{"rope_base": 500000.0, "tie_embeddings": true, "init_std_o": 0.00433, "optimizer": "adamw", "doc_mask": true, "dataset": "wikipedia_en"}
MLP neurons of a small language model. Each row is named by its layer, matrix (gate and up: input weights; down: output weights) and neuron, and shows model dimensions 0-223. Each number is 128 + 24 x the weight over its row's rms, rounded and kept within 0 to 255. Numbers have three digits each. A neuron's up and down rows have the sign that makes its largest values positive.
After each neuron's rows, "fires on" lists the tokens most often at its 100 highest values on Wikipedia text that the model never trained on; "fires before" lists the tokens most often just after its 100 highest values on Wikipedia text that the model never trained on.

L4.gate185:099143092143111121142098155163128112121086122155118148104106176155103124177102110125138130140133138141117187114154120099134123193123129160124098081115105113157141102090135174108127138125190080110107079106116141084121101112174084126151145145161143137151158138059117124137095107147151146131152139138128112119189126161108107129148100127158137152127132136108123128107141148099155147117158139114143118136118092102119108118101113136092133118134090134164090123126140132157102158118159092136121156116149131144117099157137162088118099132140133128117171119122159144109139170128179106128145127125136144113105151106105087136133119100160118144165155151137075141124130143115104159163155
L4.up185:155156146164094150136116139101128106117151151141149084119168112110136127143120088129149094128131165125112151097160124114105086143115096095126128143126134123127107096166094114138071160166154138067149104179133149105115124112114137191131131154124105118122103150119121112140125124124123128093159082131173131100127154074138066158165125140129103132140123126144103093110054152117125135128147107092126080102142116144093156117130147113117129141129068125115127120143131119111079175148142123121134127111138084174140069112115140132127124124134152135091116113142124099097146099114109169098121118145070142111126093109116123134131130122161132179106119109124118098144123149143151140105148
L4.down185:155158105098128106168147145140138118136069121116133131135114141122141131164146143096122168128138133158078161154122128116108124153115142160130099121117103095098138129119146153146153109124154066125102149124088098110093076109163116189118073118150152093118133161101141115184153127181139106109159112146095124119100102114166145167124110089137137118134101139176123135130142117151130134160114169136130173136118128103151095126145110100123118118101080126137117119119139117140112151137128145141086170130115147142076151122141139107153124141087142133128143139106071136113092136158155161111095135105149124135091144110168102082116088093144129137144154140136126131110122111135114155181169
fires on: "1", "2", "7", "9", "5"
fires before: ",", ".", " and", " the"

L11.gate493:120102095107111167154124106112150092153140060137137085149131128138131093118106094129110091121111152085171156150116117135096160103135133115101126138122123115066128149107132120156122157166103098102153098166119143148139123145135116095171117160128135150161121125147156123115087134124109109141175197170131131138091129096105121139108117112106128131120120118097175102106136134136160096161156166143167124140131145114135128083139157177182124122111118122116119131143130119145182157125139081134131118113149096131118144130157121097157091092134138122120112146118171106136129104071148107119099172156162141117160095138148124130133121089164136118144098120090140132084126147142104139144151
L11.up493:127137129106148105101089167148157108101088150114107166104123086145160128167122081152105135135152084177110132113117137142171150159156127166122109100136118144154153138131142165127144147118139159118121134110138143160092172127124155095159174118135123114157153115143137107123099095091142144130167127172142135118120134176141130137111125139148108143126081152161151143129164090135155133120164133136113121187122176112139121115131167108156135118170111174154131100096119168191139140117097173115143123101124159130101153142135167148167147163109124129156115070093154103129129156121162118132138137123129159148097090170123145126133136115140109155127171135136142109117134145094105123096137
L11.down493:118132114130124153187148114174110144126121111113118109151135113173118117085118110147106115103095124152126131129142088098146133104161137121135138129146099128134120116150123114146109197110129155113118099131151140139099127163146140165140132131105154195150116109130104155135104135114134121112104161187176126148142134173128129124108173111085095148114147132181130115125122110137107074188158145135148148184135096071151153124141137162120125131148102139152131157125142082092117169124134134097137124144124081113149116142168152131168099119082103141126122100119172154140106103094160145150122151132122133142125162116161162124152148086121125128114112097085148109120136120126092102101092
fires on: "9", "0", "1", "7", " ", "8"
fires before: "7", "8"

L9.gate324:139092120116123132102122162147113120120137155176147119085075152129142144159144095138138135141120164103169110111096167136147115163149113139170126094134082134175122133176171163186109132109101116123089129113143125196126123132116155120092112104143154124184136131107138117216104116102135160100115175094153130145106141094162094143132116168158124173130092090186128148129131132154135105127108113111107103148135120110093104145131156139145083111133121153152124134109106171122096128109132149152098127120125110140104113142136151122131132101131122150115135104110097140119111141079148156127162132132136158129134164123138096127113131149138133103174092102109090124119131128155128138105120
L9.up324:143119099105124133125096136148138143149144143168169128121109165169147161185146106091108126118148143158127119106172145145129117131141113082133145096136104133140124150168134135122157109141119100143093105118118164164099160159101150149086109126128093133145092116145124112189122118109131143127107168097136126116090169133128123112129166152124128162126132107183140160132078154118104076160101146092088101133174104155123186140183155123143090124147132180161144135129138124170117168102084142136142124153162157118117140142133119130149129138104136127132079106098105119137119154109116119081138116142158149135122151142161154153090117152127159105154117102127102123117073137148137120138133
L9.down324:146130140134106140147153166148150121169110151151145087138100138144091135130143132117118146094132139107105118127119139118142157139120116130147105148145144103126133152148122069154189121117124106174148184124161166055119130136107118150127139127120128021125144104127151131124172131144097129155105107110060090140130137143090094148138121157134121137127129095144161136108098149153140143152102120132106128131135143116163143139146115074106084119088122092111118100158150121141107109136125154137115133115134119096151127139115105142084135179157125159130105118178107138172131173178171108092103121161153144126101159142133113119159122149126153132137119115133128119146113109100136147143162
fires on: " ", "–", "0", "D"
fires before: "2", "ill", "1"

L9.gate11:139102120096127151100130144130121116099062146071159104141120108085091089107144140114123130142104117100112140125131114157157136154102118150149170123084157141089133108100160121102159124105143086135097091130117102126126140126083154121139116128121146141166147125121144102109096089146103112128175093127134106111181149155114109098172149081142136115129086139138130142127110137165143111104120121112126082159119124104116117114147159141100138122161109145113075120109100175110144125088119112136114151192124104132132109135075121124152139135085139145114175134137124153117139105126128124146133135137161128119149140159127157121127121136121106104071118161153121111118075080117161170114072
L9.up11:165163126129125147148104167135143135109141115124101089089150125137150166116164143125133096159098069126123152162117132108122088141130139138113149122087162111143116187154110110104108112142147099122164184116111133107145098138152111116137165134105176124116124121130175176080111079122163127157211135093135120129144105128115120134117120119122130152143138145143167119169123130136134111098107124130164127167068138072111135107122113114139092123145121074098111121118121132089170122112098132159106116120125147119120098116130116115115093169138122143141161087139105094155113101119158142122143126107117133148158126104113086138096089133142124136145147112107123105087142151150156134073133
L9.down11:170132120110103140157211125129150164124112092159133155156112089164126141132155174164102144118141114143111152106142158133123097146089125112152150090155094075106141135137122106122167127141153147129143122144089101138140104144115101139127131145102111177128136125156118128127148102129134146131116151140118154140119129129113142180133146099101128121083154134149106166133129154115111134095102155152141145089154102150134139119063099095122158112183134110120173152134105138098118097117128144119134182152109120156095178125138101096129150160137139137138124093097110148143142097138098136157114159128152132153099160136132150130154110093135134138176108123120064097143140133199147135117112
fires on: "'", "0", " one", "ing"
fires before: "s", ","

L11.gate404:126130088092113138177085091121117113121097096158134109176121126150187134146137094135137101135109109124153113132125132167145108127118108096125130148159158117213111169122192138155128178101135128166121111097106114142113105145120141142111129144114131149152121133110129068163092114143110149167107129110134117138116115088115144122126133139122101170163172112153103150122099122117166133123161145148127132114138084133133125114142166136129143140136065118103098119148146142138143132132151127109152171092131063094131122132157134143102120131065103166137114142141133140146124113113111172112155112170168091118099103107155085117115114151102120129144102124134173144129124124144108162119143
L11.up404:162127098132113099161144117103117097127146073143122130120097132120146105147136152109150108135120138113114108062139189120127121115115134154129130148143125104147113161168145097114128145097065141154088141146176115123083109136137132158144122148123142118135148081134135136141122113123120110132111110131116115150129158155114087068132148137088155156176114160118112127132094149125108157107126090156038089112162120142117159161135157111110112125108153151090166100150119146093137116095126107139138138152123088182105143124163174106120151112107116159155127137144111133138105113131138179159104121121146114094116101100130113139140152180116132103096155081110112137143127150125092131141135
L11.down404:147124096173136097104152130152089123110166112104120110135090127174108078109132123118134124148146132125102147169140083071123094126086172131142135100144118138147140149169148132124112101087121134135128114143136116159090094077144136154141134066139155147112127144109140133078160161137117102115164107138109123124112140100122112158133143092134164137111101117125125106161125129148122143126089125167072168129130162137152115155132094133133135072076138130074167142132111109141155117104115157138155067121124146153060118109125139127144122120126137159143101110123120118123116154143158117146109088122135106126085151110113155134155147137153142079153127101094141121155158127097125156158121
fires on: " in", " Ja", "6", "9", "8", "7"
fires before: " |", " the", "in", "ian"

L7.gate185:147108132145131146127075141138125156106113151143079126131141142182143121124126091125159139140162134122146093136091198126122151169090109111122134137126081124140106101109139137099121145123122100138114168109150130121129127105082156146109093188147154142134180110123087106111094125141103137139101143100121100153168149117123122144094149147175131101139117160102165162104096108087141140112118129132134090129099134123125115116113152112161151148100147078116101105103125144121097142144092152115129177058130122102135142103111107077126160133093125154134135121130110138097165139111163169101125144128156130157133129137163139117148146131125117142112115109154070125149133146152098188163112
L7.up185:101118160125084147142125146119139120101113130076105116133143090123128190183136144143122100116112148154091114118129095157179132098139120115108097101127087136117117164139154149117133077147117154123129138092108136124092113136113169145107118137100134116070123097122125123138134146113113131111089113093132110139071118126123141151122086132119121137086082173135124159140105101075166114140103122116168110122110087173083106115098128114114133125135168104141121173110127110093148092115098165136147150144119155115103103093118142133140150123088124128156125150099158123169094097180083113181126129139119143115104123131144128150164126104107135136134102121097153143090123168094127132102129
L7.down185:137147117138147104133155104193149068139111080128092126101153207133117127144121086129110110124090113103132150123140175127131117134141128148145141164108136142115155131137128156130132116141152121132141110173145099106124126118122137124109113115123096133128093164116154169119123145120099112110187109098142113161153154122112115054135168113135114098118137143139179108152106095160145097134078135118115174123179127112106128109180102144100091115127135144095121131154132118134164135157131137120126148114172204121126154082130097091123159102138129124137123124132142157108140116150143164108150112101138122106154120107135099112078153105120115111125137152101117144142170105165132102149148
fires on: ","
fires before: " "

L7.gate438:127165115115158161104160126147131131124082151132164120117175125080142140111142089108132116114106155103139129119119132115106130162146083101124151115130136167135152113128106117153078128126124150166143081097131115141106141154132170116122144069157160141137127144139115107140151126133142124107099130125122127165143124105157135173174107144104153139126103116152071148097124122106144151134170096164158125167125112127152092157138151148114105109098145123134102091113143129132135127146129146101104090113147204139111119151144165116111132130048068151130162103164161069128147132133131122132083155121119123129124139101129138124168116139126112147099096144134171103098131117154185118131137
L7.up438:111125170127158101129106148129139111120108112140121099157144129149085168113118171147111124115120139127166133123094071115106099085119110111110209129144090128178160128109117102149082122140138111121144104161136128096130075100148115159160135123141156123101099122101129124129131119111140045132107159102182140156131116146121122127130179124134091121119139116102134119132150132125144110160144113151111096156117146138121091129159122147129118114155153112133119145157132140159125085081126133112139125100145119157101130108135116136101051142150111081088164127134112125114102150138158090096121137082107115140137130110128101162096091132169139162147119141137128121129191158133117102147114
L7.down438:139153125125121131109100133129144082109086116115124135153164137141102149128130079168136132085127129140114114128132137083110132088148158123139141149137094128083161197152167103129113100162102107119108116120117171162131111120108117116139089059169159090166078096158109110105114139110117080146136125141162149108139122158185096095135166157147178165099148112141159179123110119115160119138141138125127132134166132129153129099133110132140136101166138129144130131131105148174135075122125092115171094103085105132154139132114115137140132115123159108100119106175121137124133116162158123133125113148122144145115116157136110149127072127159097142110113126096115078124112128149144101121120
fires on: "0", " ", "1", "2"
fires before: "2", "1", "0", "9"

L11.gate436:115139129140173194127122147146111121135134126143142129130131158130140149102106115160152133144079124156147110122132111074120134136137146124122154149129184141133129084139111146118123125112104118120099139090101169140104128180157149156163145148133125134155117141155147128153105137118119163144130155097116143094091152137196142141127146083124120121115142160115095145138167154097116152101132103124097119116096170131108142129143144167171133107094162118136121099139192124100154091140121143140108135142120124158159152150140097077153066085125131112107141128157128137126122095155112159102125178061100132154146093113098137127153116124112109165113153154127097161120089135121165145160103
L11.up436:160153142097124150153135172090121087166118164133083086124097066161148082151119067124098079139140105142140115118121165156121100139160131143108115128138132073146112096147143159123105165084129155087154108123091097124116088144164133120114128116143097116149135121149095078102086101125120127110089129131133107135114110117127168100161098131113119093094098126131158113124143128180167105129138074158096125135157128144104143144174125116147129150129164123145131122121110118103144139135138135105113122110151124138116137130130148148127131110114109144137109172153144158097148136134152076088162134110128121126154094093115145115128113183074106128146139154133125145125130133116158160100121
L11.down436:142139137159134139157145148186178136138103142171155143143141155110121096135117133132085139152134131174102108143145146128103097131139124123142149113085138110130131106144112127134189129165150104136158136125136121118083101128123149141175066144095136173134138134121103133139123090140093110102095129093116153068138114127138131117173150071171131130151135090138113100135134125121163120113096106116145150141154142112119146100156153137150143082099110123108115099073147096093099147125142152172133125130104090138184116188108128108131082119131138108160125107120122122133120156113176108120117138123184148122173129118160112142116121143178165155119113119144110122108167145146117130100120
fires on: "1", "0", "2", "9", "mo"
fires before: "2", "1", "8", "0", "5"

L2.gate399:152120095109095134181060193166099146118114137095139091103143122149145106131154161150142172158132121136125162124130113125137097164146115097110087119077120143111127118153187131116120146120152131101152126084122131146156114077164109146108110133118148143095120123109119144140116160101142148125143102139097112140152147144125158137141137143118103095142154129120141126118118090072107086087129098163081135090134175118177163110139128142150161119095170136165119183111124154143124124145131112101159118128141082176141140091137068169129143117119137136129100129143118134117138119102107145078141118107132107137099143141130158100148103127138110135145124110109101122096117128139166131116107
L2.up399:105142134095093115150112092165096157102149139096117119108166113125141135156135123123128145166129142154109113136145132123096116183097129132139109100093114165112092119131192158131130123173121116103118153093150133086128142110161151164142140137136085137109099094119067100153123151138195153121160102138166130145131120100131191133146129132113094117172112128094174140122115149098153137125099101164112143125160149138160132122160130175148143121105188154135161142110107092126093110116144144127128136153150131110128141098149103132122132148140137126149116085151149143129070107112116101141104160130093164142109133157091152140122092148149139166138123131177104126107126122147139163098120
L2.down399:134114113140111082133128157127118147117117120121088125132146137126184073140072162111141133117139096141117156157141139145168114130165122108085100118097112113153133120139123117038152125170120121139095137086095086092099106187141108118158102104164122093120152088110125125141137095115147147153150130137079112122124071141125139127158157151137172080137160115120113064118165096116101129124109100165151150111119110117125121163120129129152120091134134123114090152112134132089089107085177133089142133132092119124129147109120117133124170118085134119122112152120132107124134147117068134136157121117135112136123118139150123122173144125108111125171133117103141151124151107124130156156113
fires on: " and", " to", " &"
fires before: " ", " the"

L10.gate248:140116127102100120128106100116161114098140124117146131154133168116111103066132121138159142149113108162125095161138141207117142145094107108160180127087147120118122154144137138129130178100156150123118104153141121117200101099068162164132133078107148134185174123125134100141118126169159136124132082094098163116136127127109094125151117092107118124144112115103131139101130106127146117097121148145119115135086128101103097142098119134131148113146117130121123159170106206124118108126093151134092121150141120168122111138140130128147087146150112107119144125128109107088120165116097133151122113118141142129139095153123105144126078107129154138081171120116138085119137095144117113132111
L10.up248:121109146147094128149148132120186127117131133160176134160141142131133131082118121107137137154112108149138107136082129181099109125107080165138179105102134150083127127144105111105155133098157061128171130119120099119159132119029146128126141155106170138146173096125125109137121138150115153139149094119121146109182150127096110127119119114117103105166133123117140148116099109086140149106122118112124111165106129118092126118091108129182164112165108134138122130146129184112144090106043121112106112154166141163103107127122121152096121125122125152115100139117131149145146156119112133131109134112163125139126129142163128116129086109134117139106177113110134078138130119122135117127123
L10.down248:138140143112112157122170136132168137091143065143121150152138077078109110156127172113118132196137108122106128118137175162125106115090138143135156095144139112147141097143137098049132092131125094118077123131107148084086141142113145117106120095137126098153124097159095121121097113113167140132128142137135114107111131146114117119091174094086117085167144140108134126131135134119132131113077131102149083143095126137116123108118140150096157117148128093110114114134091178119137107083083155136100134163120122140102146133120114133140126181113163145157133176133113113114134157117099098143132154105141160147076113151130129125119109122135108113143137138091113092138119102121155122102095
fires on: "0", "'", "tic", "ian", "mic"
fires before: "s"

L4.gate193:113142156107150147124142091134122138105159175108130110175130117105127113110145141110116118147114171142164112088104131162134138097117095127114140128111126118112120073097148123163152102165140144150115075103112174142116151127097122085115128113089098157173093142172078085141081092133170140155118149107152142138136097112103111092105104082161128119124122142144141151141103137133172161125117128116139168085133170114122103146138102136135125098142098095121122103134107133147127085098088175173108120122140141126139085131156137148109153185118130119130130123118113079121102118142131102140151155142111136090135105118156135122118126128155091141154114152157150140149100137084182140097110
L4.up193:161114177124123151135161103110118111112124114138141127121116119163159082190180104170116142155114131127099164141098114111106119128124125128142111120135112096120174117141124147119132147073093159109134142071078187175099110139167102099130144091136145136174132161162102114122111149146162128135102100156140099122162184144098122122157156105167115163146147114157105114129112128115125117141133190141120117116121140135175112128127117120129126168123146127119121123139102061143174121126137076122096115131120116110093166101083090164107168129133107146157131123111104158123134126119139104127188143120140124162124143131172115138104107122151130142158125134110108148128100109148128130128134
L4.down193:111091183129134130127169118132092099143162134149121144172111111110132084139149149148126119146108121146128157139148136103138126116128123151119113135138156098116132087104133151167139149121093156133112123139139136132113138115100140135115123097124137177123125119133100087115110132140106099151154095157120139139104129176065133116087138110112132139113113083139172133136124159094094083130094131117150085169068100159135114142151095126129134159143095132118100107094112115164168131129123170136128137169092046084138109133111151154154158163143122131132107157123145158123133116081118131153152118152157177119127140115176105155124134110121091139118110160115108109142165067111168124145105
fires on: "'", " Los", "9", "wa", "’", "e"
fires before: "s", "t", " Angeles", " "

L9.gate441:142085133113136165126129112138120109122089111142114148176079104110150124153103126125124142115093146144152150141122135166117169121139135142152143173145106135143141097113149121144128178118079132145122158101152080165131145060115139132102093118126153127118107135109138071176149158138134170149126157094122111175133137139128159132143146176122139131172123130149133145089131147092133154163151095091116091086116109113111133122138128092125105130116094077089111134065085133144133125109146154158179144104103141134170140112139119147124158120130119162084122119101152127122143130123154110150136187139129144194143166125139143122105131128093123107136114161132142127129096152145138103104151
L9.up441:130122097147155120123153145185115132187096101121160127105131054135101122096153096147138080148102136116141094078129097120127155103180152150143127143135112126092120145124134086100110125127128147114139131108134133121135136146135132179120147091133122112142106158131137137139089152082148140142135100137108130106132142130155068096146151186127130191079168129156136149161133129128116164118149112117096108113124134108109143104164159115132108171104127131116135111171132155102099109123114139112107087147129108149124143090138138127115088100096098114096146112101124116140121148129151141169143140105127131117121140107175113129114146210111119133104120113110082143103104138112130166089111
L9.down441:124140135085108133088097139129136141149143132137162125162145188162112149105139111114094104107154107145122090103151151154138143153132121116097134128144193132132131174163117095107121153112107114130112134152132111107116133124127142159143161127112153164148116144112141125145155151111111123139151128123109126104161145124121116141106139133125104171213091128166148144085113124123108158147104125133147124165143132141145109161128166066179127113069100146092087114111136169133079093116134154193162129101131128164144132153109097097128153114144150100125105121138102096146136135166113139082146104100118153110127143183119145111090119130121111115177092111123147104127116109105132136107131
fires on: " ", "0"
fires before: "2", "1"

L3.gate350:151101131123107159177145114127076132105119134157160121109122153143131109090123141113159119165083121123189098149142103186136146136113145118144148135097158125120084099137126115124115109133110139071143097173115162151136170095134153135118112128132108149135076133147122142086112151092101136134116140118123130083162091143139153141142142156124084118127148125141107130136100119084155138143107156104137122161145138122129162179084141127132113111165147106145147169088116093106134150175126115162200118136124113121144104138111107090119099098118113147156116151145097132109117128075133111086116132130115116098151081146126151118130109160125133121079106147102119169110149154148146092114103
L3.up350:117119126122128167143134095125097111074154111141125065077161142141140111104128105085128123161100120135125123152122153171151122103100140113132105128105095114181089123158147129121078097156125153103142090143145148100141135115119133155083121150144124124083121144146110152126069176107134148112125119133127145119109127137145138145096118171135105167104136092105157157123132115127144137138138163137133131103138141082109155166105111124109107128132146123107130199117148097104130116129172139152125128127103114073136127126091107087121138120142123143145118122093082126112139141100131141084152115119109152116128091148182173081145085176116122168099090129117119146113152145180133113151122
L3.down350:161114120124115158115122122133137122094143115132088166099153121162133139156134118095121126106133081132062114117130158162106099123136104141163142112115087121141153128104134142123148089120087117134139083147164125145117097128110176104102169134095127074140110115118091107096070172100094118114158138107085189112158131111117101121151132132119170090085111130080131111114158138132159112114122111152085116087124127115127164137100158162126120145119174173121123160125131137120145159136136106160106154086102104135138129119124097117181102133130156113194105119097117109123124129127113151133119088137074133089110126136156110123100133148128122158110121149132103153146154142114120144120099
fires on: " /", "-", " ft", " of", " UTC", "cal"
fires before: " ", " (", "e", "-"

L7.gate371:130095124138136131108145166089145102133106129094125094111163095113157120112123095160118098155163116184135110139136108127161151131103110176121161127090082111152100128094141170131116123146175143126131109123166134085130126113135163144089134125133112132107111133100129121100153152188147173126133115149111116081150158142134105155162136133120128128122085096132124130171110089120130147158115165176114092115119124126121132149166142197100106135159103095134110128138069143106149093132113121155144157130122113142149071132117145151126135163108117132190188130131115096118143164137113129112132133141132095135107122120071136120104103143081125118096131137107079105111128144133131153109130
L7.up371:109137123159155101146096143159082097163133091113149117129167156140154145097091127137131108121110101145121122137114123116123115112094136142117142145052132149128096111158179125099149143094128172142129155116147163085120088129105145126108144144144152125121152084119119146132100108155123135146159119105090140101170138156151155144102135129152084136116138145128131145150155118084129132117137170145157135133171129103142117152159097171173128139078117143136124117118140129121161093102084077157130124130147122091146103143114151116081132132139066150114105130068124129108111116159112118132130110120134103109112135167126125113092103179098109088162146116075097145151122154145128106163103
L7.down371:125122133157101117117098091156158130131115105126123112160132119106149134143127128112128162148130076146111176066150120171134073104119117111145100098137130171117132113081060151101110151102161173129167167136117117148127124092135103099165098116155131108117115125170159140127105155106093148123184099148117171132160127112162098122149126157147157171127130115157134087128148125116086171130094144112114151185136121106139089132103111118150110152152150163117143128124124103117131154089104095149108117108140124150126101125145116112143105135154131141137111103135125082127160088111120128093142176082135176117100125098121096103122101103141133141101111138133120111144138153111122084113120
fires on: "'"
fires before: ",", "\n", "s", " (", " ", "ve"

L2.gate309:116090166151102174115120126102126123160133125105125107146141133121157098150175141120128118147137164083119124124168106118131111145157102082134131148119174162151157168134087151127124118146100193077135142113114142132144150121124126132119104141147127153138140131114132123132150141123137139126136147112125151178136122144119211154113108132133135132108160155149091121087131142112145141129091122121116161142143129108148126135099138151093168129143127161140096156130128153152181103143120141114129124121175136077099152134144117160116159137165155097118102138141116115150081140053134095105173112118169122124162147151167162104133151113141069089124108119181112123101104100135126164138121
L2.up309:146132120106118161130123126165137093130122111124125144132148127127146122135146097080148134147127162103137109136132121111079133181106162111100109125103149167088123165109119142115104115177118149112136206163118114110154150128122090154109121156124116121127113165150098147156102148130131136142144133096129105178129124121111124137111140095132115127119152156146091123132162146110171176135101175140120130124141091107137146107146164108135123164104138128195099114131154164140095106114133140105108107152145100096092149125179126144140115100189103134157146132132113164107116186122099155169183108134119110096153143152133152084107135121145118137112134133107127154081126100137079178132109
L2.down309:103154134118103118114134116142107163116082133083076104141114108167152100100145138131148141129150139142150140136141144109136094123124142125129081124148159124127133135122147157175133108111101122152131140126141144148143099147087136099125109144147106091106138165109114108120110089103152155105137107122127139114032149147098109145125126151114121115120097137107120121131133201123130129136131113160165121112220129096150134138136109132195163135121069119108130135099101090147108080122155152099115120152112124125123110110130105103159101147105118128154112144107135121118106135086144117105138107161119136123119171190122127118131094131114159157126125166111160103159155160117138170165148
fires on: "-"
fires before: "1", "0", "2", "8", "5", "9"

L9.gate325:087140114116145153133121162112107110167087108125163152106105126162092151150117105148119123143132168155139109146115143124148161132154120090136117114122143138145134146160087118156169162135102128104141170132130104194163110091099159071150135096155127120174096105123154124203120145107092125131111157103162125124114140113124142121146135123126138154129145117113158116108140119138171164148133101094165125082126088110144064136125115112116130155117137144097078116122108134127114113140099168147103106123051161124121099132134103124143120094115151098150120105158127184150088125132143145080174142157141133113138112111117117099101115136117117152160135135159106114102128120100145115134145
L9.up325:134165144058121106104116152130120134102098175112123144112152158132127146136090096113137158130120102125120100085132130113108110146122094112131138182112166142114141100168097129118119150095121120086167140121129166118110142116145126172141128101085139109086152147098096108106164120156132161082118076132117104118112122121136104105144134170105132164125165112107134108156137146105169123143159133097106102135113184135106151152166111127112138106083128112099125150092156110139064110124132137140142120121140146110117108171135059152134123142148150171143126153154134164126125128134174125161137165130146146137103116176129131087120134159136107169143112129114111095172113143111161107125140
L9.down325:132092128129108088134113136111116146139089133141112115154128135107105113105116163128155160130156114135134124138133118122075102109172125118121157118172141115070077143134126154124140166130138102103133118104112146087127167136114166083103115138080149121126185150162096135123144097143144139073133093145139085114117151125129133115114110138139067163114126118117166089126121147120114119145124142145120094164142138123095159122157149114115135114109112089107117106114119160142121085124119158102148143145120162083086104123123092161133089143096112136150121109164116143129082144180131094188135130119168111115076124103142130085105141172101125123161122161149161115126110101126161104155101
fires on: " ", "9", "–", "1", "2", "^{"
fires before: "2"

L7.gate310:107111139096106150088102146129121119173103138094142170124121134088099048109147118097141119139090129134108080061104104160108156145089152139103137115164130109117089142092148150133141152096108118141129115150159137159134141098125112118148106114107106137138110087113116139131092098145112159169143105122088165111111127146134071152120148122089143159101121145158131101132075106081108138108119107158175105105137149082119114111156136148156141112143130118114119096112121134118100130140129106138118094137161168125146115102102145131130112140168139122106181090155131125106199142136139121126133143141155149118123111124093175113128139133141117085153147141157113134154119111113141138128082
L7.up310:172102113110129101141142122114156105072142133128153129174121133135179123147114130129156100130151123115126116145109146137124124108099134105103111147115154104140132101204106107108141157126081115096120130102129167166192146152148141106099161104128118150090151132159111086113154116103108146146129139150147120150138123088151161155120139079182104114133112114120153151110121143126158075092148146148133165107141131130133174120150111116142151142145095151081156102140139097127152119139144129101119086142160091104122106165156120162176142125143108140112112115106107140167133116093132076128145096144115131091093152168153101145124144120146133127177117146122108163109155131159101108116090
L7.down310:115131147110147145107113111171121138120111153146154125110146113147135096143135143112149102146136130132109156144203170167083151119170085125124126112105161152150142163169074125072111130148105087081145179149124097114119131147121103134108134131166151169136105148121110086160109129116111132115121125121126135132120116119109151135125118150128132115128091095150110122126146117157140127106099118136111183134090160139126144141118128143116114152159141113135082129113131149137109123118123115146178154118089111131099141171128164147081095183075112142088130139083112090107126111085111150166133136077137135109151124110106129134146123131108108130125157122065125079132141146073158095123142
fires on: "'", "er", " in", "l", "s"
fires before: "s", "ton"

L7.gate1:118122132089102137095163124091147166110093121131131122131147115096134121114128127126124090152094152121128174116124092136104188093136151149177117117096117145131139087127173110152092134146126104114161142092190162140139130105110140136146179123119126130107116142138132085163087144116100143094167151155107146166136149136100141131140127128088104139119103132160106158100175144070146101131136148098087143138135165119126102099127125112124134125113084104139115109147103123101139126130132172156147072107150123175102115121157132115152153133137132083068111094127151151136149126144115139119140102111154130120124063130129098133116145139088104118098086139169122158149113095144137121096141
L7.up1:132124136121147108130168152123144118155152119104113174115151092137095110107159112121140105144126179152081154133121136116164160129133138144145146123136117132079104115160118136116093147122156144167144177143154129126114120126123139122167089125142085126120177080154145145110138104144093131144140175164111123144143112100075065118146102147094076094140086105138139138139095078085106139135068135128090149076111113115114130122136136122107155121119128150094113148109150130124142106135122111112095126108114166127128121104120188141143149157113119142127189093116140103138139081113124156138139154133119106107163159156140134098135117093142098130171124159156119108138139098138140072123120
L7.down1:133148131179137122137094185121117114116110153114147111136136182135149130171145118122131172124105125142099117142120145132164181107155116101149119128108159111125129113136135151124172099142155141112110156121067109119099149097165150078137119107078123074136156086136133136118160182098154140146179115123103162138135121133110104161091130116148156071135094135090140145133153113146095137097086160164171101072093127114088107160094154127147095123154122145104079130108153114133125118133123151132124126138121124111133122143092112130121115109072096094080139119116114094108151129115132140108138118125096118156149127122151126137136116108132126162145123087139157088142148141118085102123127
fires on: "'", " such"
fires before: "s", " as"